From a checkpoint of a small transformer trained on Wikipedia.
Size: 8 layers, vocabulary 32000.
Architecture: RMSNorm before each block, rotary positions, no biases in attention or MLP, untied embeddings, capped logits.
Training: a variant of Adam for these matrices, 596M tokens.
MLP neurons of a small language model. Each row is named by its layer, matrix (gate and up: input weights; down: output weights) and neuron, and shows model dimensions 16-271. Each number is 500 + 25 x the weight over its row's rms, rounded and kept within 0 to 999. Numbers have three digits each. A neuron's up and down rows have the sign that makes its largest values positive.
Before each neuron's rows, "fires after" lists the tokens most often just before its 100 highest values on Wikipedia text that the model never trained on. A number after a token or word is its count.

fires after: " the" 23, " his" 10, " with" 5, " by" 4, " her" 4, " their" 4
L3.gate504:536482505510508533499509447485514483508488526453489488490480465513511479493498488450470521504465527495504471512501476467503540439521467478468497514471515519479519483476516478526498479543515499519500477476493527486530475499501531478516529457480540494502479499557527510516498494478472523470537477531528517490484538507508471509508527467530503516507489492479486478507483492488475491506462483500484492460534459523534518461516466528495488498501518511506478460506463512494509474531478509483530481479518500473496525498507513516507467499523475440491462503488465499548495506486500526485528486466540511542492466463454532513486535509549515456489499534490467516474519487473479517519503516523506520527507515465509495534512523563499483505554509488520544484501458521518497493493486521
L3.up504:504518527509503499479466508482516518508536518476541486507511492537481525503490495467494503488480491505500487525497448522515531506536463484515467469534463548525442487480467527531541516508533474556452512503508497499522535463489494469525485517425474513511547498540499560513547548509504507531515548496498472494456482494484507493537509487488471488458542482507500470535528502494501515490486493455504496497512460487533500476475465472499504454499458508506487457506501500466477530493516479519471449521531492476481518521512456477457532452449476506451523517526500482488503503504480459509531439463491525521467495485512493526471534499505506503521505526471493505502489480467523528493445481517498489497482531531529541520536508527509478440495474507488512502505513497530488499436511499
L3.down504:511480511543533507460509485508533479513517492485489523511506517507480521480505508509563478513511496486522452471526514518523496472519488521476524516514522519513529504465514508501505526510476504506493487495477488522484518475501534491479527510477502496472493514551521445536483483487557525518505502537446477453545501477529506515482460527447510518475463529495509459433496458536496488482551479524504514485514502476490480544501482495483505520468534515529511529477519468521511530493487540505541493481481525508525488488476511458533514487514512469493505522497483545474498499493486488480476470508527508495495496504510507513521510541576562504518467483482515491516571516527497489515488497485534511524493495493521467520512496477490546538495496469519486507467491500477526501497555517

fires after: "," 53, " |" 12, "." 4
L3.gate249:499522476473516496510446500513531499490491500454531505475498517477464521497460500524521480514498503467479539494506480514487490563477505511482543496568500527529494499483443532488471480471483499541536509506465497476502481501569511496454503492559483529494488475501465507543499482502543467532534526520516501532481489478525501469543485524563513462505538497493550490514515509512538465487503476480488503503506461487485498520514485518489523507505527483494490512484520529520502447504490486509542479465479512445511478519541497519501491507528515500510526542476477518466487504489426467463518460484476490490510516466500520520485510482505483488481526515528486505481508524514504477524465505516486522480527478497485493467568507511508515494503484499541562524496510488481505491485454507
L3.up249:525512529483482497510513495512459513485468471484498526573482476490518500508476446482515517449508467472479513540522493538506467453505555498487454505499493530476513532514500490520548469465506527496467515540496490464510483539479529532511529475500563484478518470496531490480523522492493490510457508480500499511494504526529493535511518546491454491507489502556533486497510447491525502488511486446510480540545487501508471483484518513439484512499504499501552529534482506511504477482519460500533504514492553505467458514492503518485498502525488499534511523471537491474563513523472511511510494489494492477508504469518460472503499465487450470507523519505496467521483496507514487547500491461528503503493487513515506471506489486514492491526514502543516528544526501519474501502471524
L3.down249:511478448502486510478433523483500514486550480505471505468502514444512504527450562498473486515466445490506489456479486475478512473506479481481536497542464507469494485532459519490469534509511484522476470511521498473512481532487467477489530494557493484468536527495443512537491470513514490497525484507481486521509493487521513489505457489516539487507436523528485520475488452481498480437539473501525489510523465490464521483546509496541462434486528484499473542495484476510518524495514506507479457541517511475551502514483498509538492482478526459543497515485479540497514483497493492519523516498486549498412533486481508465476526501503525475490468473487513520489522489558512512512478516521489520494521495498509539508534488508522503512474517486501506508490478512469501505512505549

fires after: " the" 76, " -" 4
L3.gate421:503534478484484508460483486462459479493488516489526522506528523498474534500512503514518530482542486530449490475501504504492498554496535450502486444527450487498492518469503514494510484491509535535479513490474518518491534484507509484535517492470504481478533539497521580495522529542547506551542558461500486502497484547514452468537507490530476509529533492551516480499479476511528485463451539466509515514517470458552509479485481487474476499458508532495527477522515520503461471504524500489518505505498468550506485518550505539482473493468517509491519502465478511506478535505473508484554492500503512463456480510523465524508506526515474505474457548522497480479522524531528521498526526520459525517524551461473513518503519458538521514539482483523531467532529522520509499545548508
L3.up421:502519467494541499480472507531484474508505509509492490529456513454540523508499537475551545457524506476523458521531482540532528452431509504504533459461522480519495507485485449468478539538481511510488502546476483505503476532494542453543522485472509484494493454525520545494553470462503511502497508480555476473493488466478477518499512497554525504481477507528472509485494521483518504473501496492474480504489546485485473475513540508476455494507489531500483503505476478505497530490486490515480485535480513522527506490495531498529485497514461454508455540465496500464509464514502512494481529499498513525476512506488466506571514507482536492500497547508533493496465515479442516477519497522483513433500526500511495523501464477494511467493522504504510454503483478464485468542491499
L3.down421:472495479492534480503510480503447486482494517507510503527498507494458462541533482510502547495514504519460446512543486522565537480498487504505471531523471502515487535509485527484460509546492507496512505504484518519489508472501499497466497496483536538469516485504504580487527474474475539538527480501511464500478499471483513475504497483486458532468549471520473444516542504512505534520492503577491483496465506490517479488481491478495469527520535544523477506531514470505478505528504471492508481540475490525505508481495513504522486510494491455532476491458527470514552518501499489495487506476469500535494500525517469512520478533465497501546493499485490534539488485548508535541512562519508465476529546439500507507487468513482520491500499498484517523508477498486483495498508495

fires after: " the" 47, "===" 20, " (" 4
L3.gate477:508523497508524500530477497511550520506510479475518491511494510524517501526515477505533502518536502499511481455483484480501539503471504473527526470515497526482521535499465530505527436525505494501487490517528460491474505502493537461502467514520486497489475536493537519471517495462478476481545523479517531486531505472481511483468473502525446545467500516485529502514521503509564513530509552499541493506505479530493492517480487476482504484483532493495476475475522513503456477508495459509502561494528472499479518437511503496496456447465479498455530523496502457502453489462474488448520506448549501466541476481461501531543516499484509482514474501480495504487489493470528488529455444517486535512495500495465527525515492466486536471492518454518485479521479494539491501496509559
L3.up477:470497461522487505470525522501498473501537461477481506531470502488470478563541459516491495491473486506496494512482487463529480498475502505512503476513476520480460527478518497507499508527485514501508477518537492498507482506476473489455472513495520520482529515559522497490473516511540511472495526521462551520499476512523508513464492525499514505518524515496493491503455464462522462510502502507478447532519543486529466474540507549469469499485508547525532508488493489500492475490522533503471478484442445540516519531521474506489491481508475539473516511519477515515497514480494467523494501507513498487511552462464466473534580421521502539503498462514508471514459472502520451445477473519485507540511472535505515515536546504524523502459468481468512461489497498469490514535487499
L3.down477:504456511513489519474465493524468527535481449528450528488489518495458440490519478478519469508509501501532510480519502478526507487500504490563514472523494499538486503512522525484470506478447513560520496486488510511501515553516480494446494521520497502500477494541499512501486476494517455474519526518483533515488482516505535507516474498451429498526513502503507493478473499495498490507489494521469482514518477506521515521495534520512497477524506516549499509509483436513501517478559487488466480515457479500512507544505533525491523517490498536454490506479505504486492467491480458496491504494496518444456468503509521518478561447510531499526522492484525497503470488487485491506505508555444547530455517525528530466496521504492486487480485517464473486496504457480514473513466486

fires after: " the" 73, " on" 5
L3.gate37:506491494508470547439479523498538510518488523492476494491562502482487498519478508476524489530513461503493501494502504462505518540557498467487510523522458489472492487506518514487515508500494507527473503501495507552482525517552548489496468481502484473513525539491483516433558494531499517528515544507524438495510510551487503497467526467502513513468468503493510503465534522477528507516530491475549514511528489518494491483497469465510512483559472480495455537503514534485510497496510496497494483486494481506482517461459510482499494495491501495492467543492509503509518540504454500492547484506510501517473509467504520512530489498517504504467494519511499535441499528457497478487509514469552515487479519494481549513546439487490492520555529476503485504522518511509471522460494516
L3.up37:517497496454478479466545504490533494521500501519488535536505462500477497493512567473529481506489504513529539450522506477523453505502510460519481511497501515493500533509496469490528518513507468502484510505546513543512531472438548500499511504497470516473498524458537500534546567481503513510473486486483484497551452514500475511468460536502464484481487507517488501510470530519470518499453519489538450508499461490531454511487475480468512513446502525511492496470471513515480468497476492516507525512455495467487519523509528518488512512496496531507500511520447520518492434483490494466488482509513484494534503523519472476518453519510522527518470496503480476502505478512472506453548513516490504500559534457499480496497507503484512478442509471462483527506503499491513491581477505
L3.down37:516486505535514514498520492482514534478525503516531508496492513489531487468507508513543519500525490502468533458547520485532544556506487467497512488519472506533492486518477503508518546483493527487507500499505511495507484468511536501526494549482515442494518523428506492512519516507456520509485523494463468502492489518501476489509505462543489477473480523537544482474507494520525561454441499482473483499572500455516478493497462529492534492456505512470473471453491566484473528513447507464495443485514488453454508492504497524487481499500481490547514506501484532488520478481506474461582482527520485496473488469501480529509534530492518495513490466492482492504546506515487470524502501517557530515543509495483494513517530485576511531482502470488502517540482481540520471494473516

fires after: " The" 22, " the" 16, " This" 7, "The" 7, "s" 7, " this" 5
L3.gate368:517466487457494470510506539513538481515498490464514461504445456538529501481502536536503490494529462498540492502515474486508477501522526519480481511505553502538508482527483466511482530485524496488574462512487510500504503475504508484485518489502501502539504494504539508541542515437473464482444522484498502463492568473505504542503466515508495501520485524525524463501480527525517509480477515497495513547496477487472499506485518512486480491513470497453493457498522508455525486573527503525538492461498501496497443515480468514509499469481472480504464519464462528494465526502462477537491477493482497489507504466444497524495528504462535499517513494504504498487517490508495460476487510555479486529550519523501502502511466539488488528490500470518461475531555486477491510465508536
L3.up368:517476528469507521507496504501521523495496493499503551518485488466510531444479492453527547505441562499506472504487489518488503538440478510472541514467500514506486473523504520507460489485504509544509475500511514500457503541486491488502512519506551492514519477444482464452498456559473501506494511511482513480512508486496521528463527510514494471525480495491517486483500531483505522526479532474540538475466478488519546520527555532522473509488515511493502469466496518459499479506526487486530513489544504508477491502508501549492502513498510476570469496466550477536513551463483490505507509515538452502502505502471505449474505474523508521477470496534513521508508510530523467494515512537526503506507464526531461482482445519516531555514507526501504532520500489495536501517515501
L3.down368:493485488501455490508502516516494478533516517475537506494476487504496515484493469481553489541544502452534504520505460497504485472506455528482483505479492530558503507499490474524497536502544493503514512486469638496501528468457512506493458500506481476541479489538526505501516490482509511491515485515509477486491553512487506504497513509478484538502466515499521470501489505502457480469501485525504486508502493516513487493505483504472491514524455513482520489517508391492548482520513533508564504489478493491509515546474477502505489472514502503497499515466471491504467523527479483499494517471455501470514492490498515536542469459538503500462503486457502516476508506495505470511537464514506465485493494489480532521522503522503469520468509470524465464526525529444534492496508464

fires after: "," 42, " as" 8, "." 7, " in" 4
L3.gate34:518487512455529523510537440471489542502500518519547511490497513495456511472532503526538540485497492468551486474536496483502529449515489502506500486482466527553509510512463512460514462543505514532499518539504448507510487527526520538482472472493498487511535517519496506483487500501523493568521506504436526536490476481498500495493515460555468483486522455469471496455506504468481508520530563458563510554475471503459477483541492507549463526485524501539481478483502544522468514558488433507477537492540505545474506488506480471506504476474499488512516529509499511475526538473494535494508516492475459457482502483559505489498474477536513485520469503470464477551517503537523484477496501494516460514479504485500510505517461512462528488475476491546497478486489510513470512501522492
L3.up34:524504523467508465531476504494485547525472493514476487487484508456497448510497517474529498439529504460488552490480536480488503498476503530480507508503456474527526529486500491518455472492489550512465524507466487468546502490498470534507548490494550520531479515496444495500451477511539517472492491484515467522500493520480506500555494495510550508519498475501529505498507494513479503490513487454493479494502545516515505507463503502490517468467486476508518466490518515565531509506494494536502496536524582488459472434499500494547498485468534477499488497479514513427525506515482472475535512480483487554513485497520495470544544521494475507500509478537481527506533506545507515475507445542493512499455482494503502522497495493501491466472501476526513526537514507493505477544472481
L3.down34:516519489451488494482485545501505486450515507513509536527507507472474459498508580514498502507535508517488454476510462490453504502446490555466511494518451492505497507532515533497499517541492481494506502537521501504487500496475495496499523450474541536517459467508488492528500531514537491485497521481500482513501540492452510520498510478511466452498519485492507515507483509516465511518533508504518482482443505479481519498520532488475526521490512494471468486517515494526539512518537485473502488574447509514511493566513518465537523492497526545543468519509480464490520562500503501479469538503475484524525504509552484475463501514504522487492537476492505411462479490503527507500485497526472543485535510484469518527490515501484483444524519492500496534472517507469457509486476515

fires after: " |" 56
L3.gate69:490481570517500542525510501498508444493463488505506500485493501497491546474501537464492488498484466505484495495504479501498513504496526505517446476461524517490563535512501497533546528526516481504524448488468519488483491494506494519481530502531523505503501482467506510501484548529530510517494485498531457541478469473515464483535472519521512435458479514519525476473529478455570507441486527454516452514545505488492513477484493490489495447512496498496495490469513522500479472502485517491484508491500528567519481521517495492477485493523492496507557496510477503524506457519518477511524496514508518510512566477477514517507500544508505526488518504490468516463518471480494500497518478486497504528514525482470497518511517492462477502537454528482441492546476512506504491496507509
L3.up69:507485555455502528527516485502463462496523475486502482514499518518528456507455543475567486485502517522521488504450476555484511500483483498519496483455503488501494499476534448502529496513482530471498483508438490497511465572519522509519510475495492478505523493504486524476484498530510512506497487481474510538511443530543507508436461504509477473504473524524479466499506526510479501497509488503488483499526508511473518501552496516473487510465519527536508524523469493517522544438510460495470489544478485511467481500548509485517495473487498495500474483494509497510525470492528456528510487533477507527493453475484471517489501489490519503500500508490464495526515453461527498502563447499504506487492511460492515546536510484484539498480475523493479500505487506516502537541482480
L3.down69:483482517515512449512498483503480489485535519518469504502527457549518478510506512501462480500473500495503497532513542523491477494503512510480525481520501485418456502509505495511477506476421506477483518520513516501467523499508467512499544494462516522502508526496517517519524454479465487471500502519558506514514495483483530481486453527528522499466528513493528473549561503514450460498502518520535555517472510514463511491494483492505485517486537490547477514488490506523531514513525454477493522486461507507415497515521480455501503502504478528512498492476526485477493510509432495480458517555493512498490494523508489507478481509478454513518495489508483518520502499534515471502511525509494498499515498486519539502463463471524526523537533533524516533487492528531564526502484473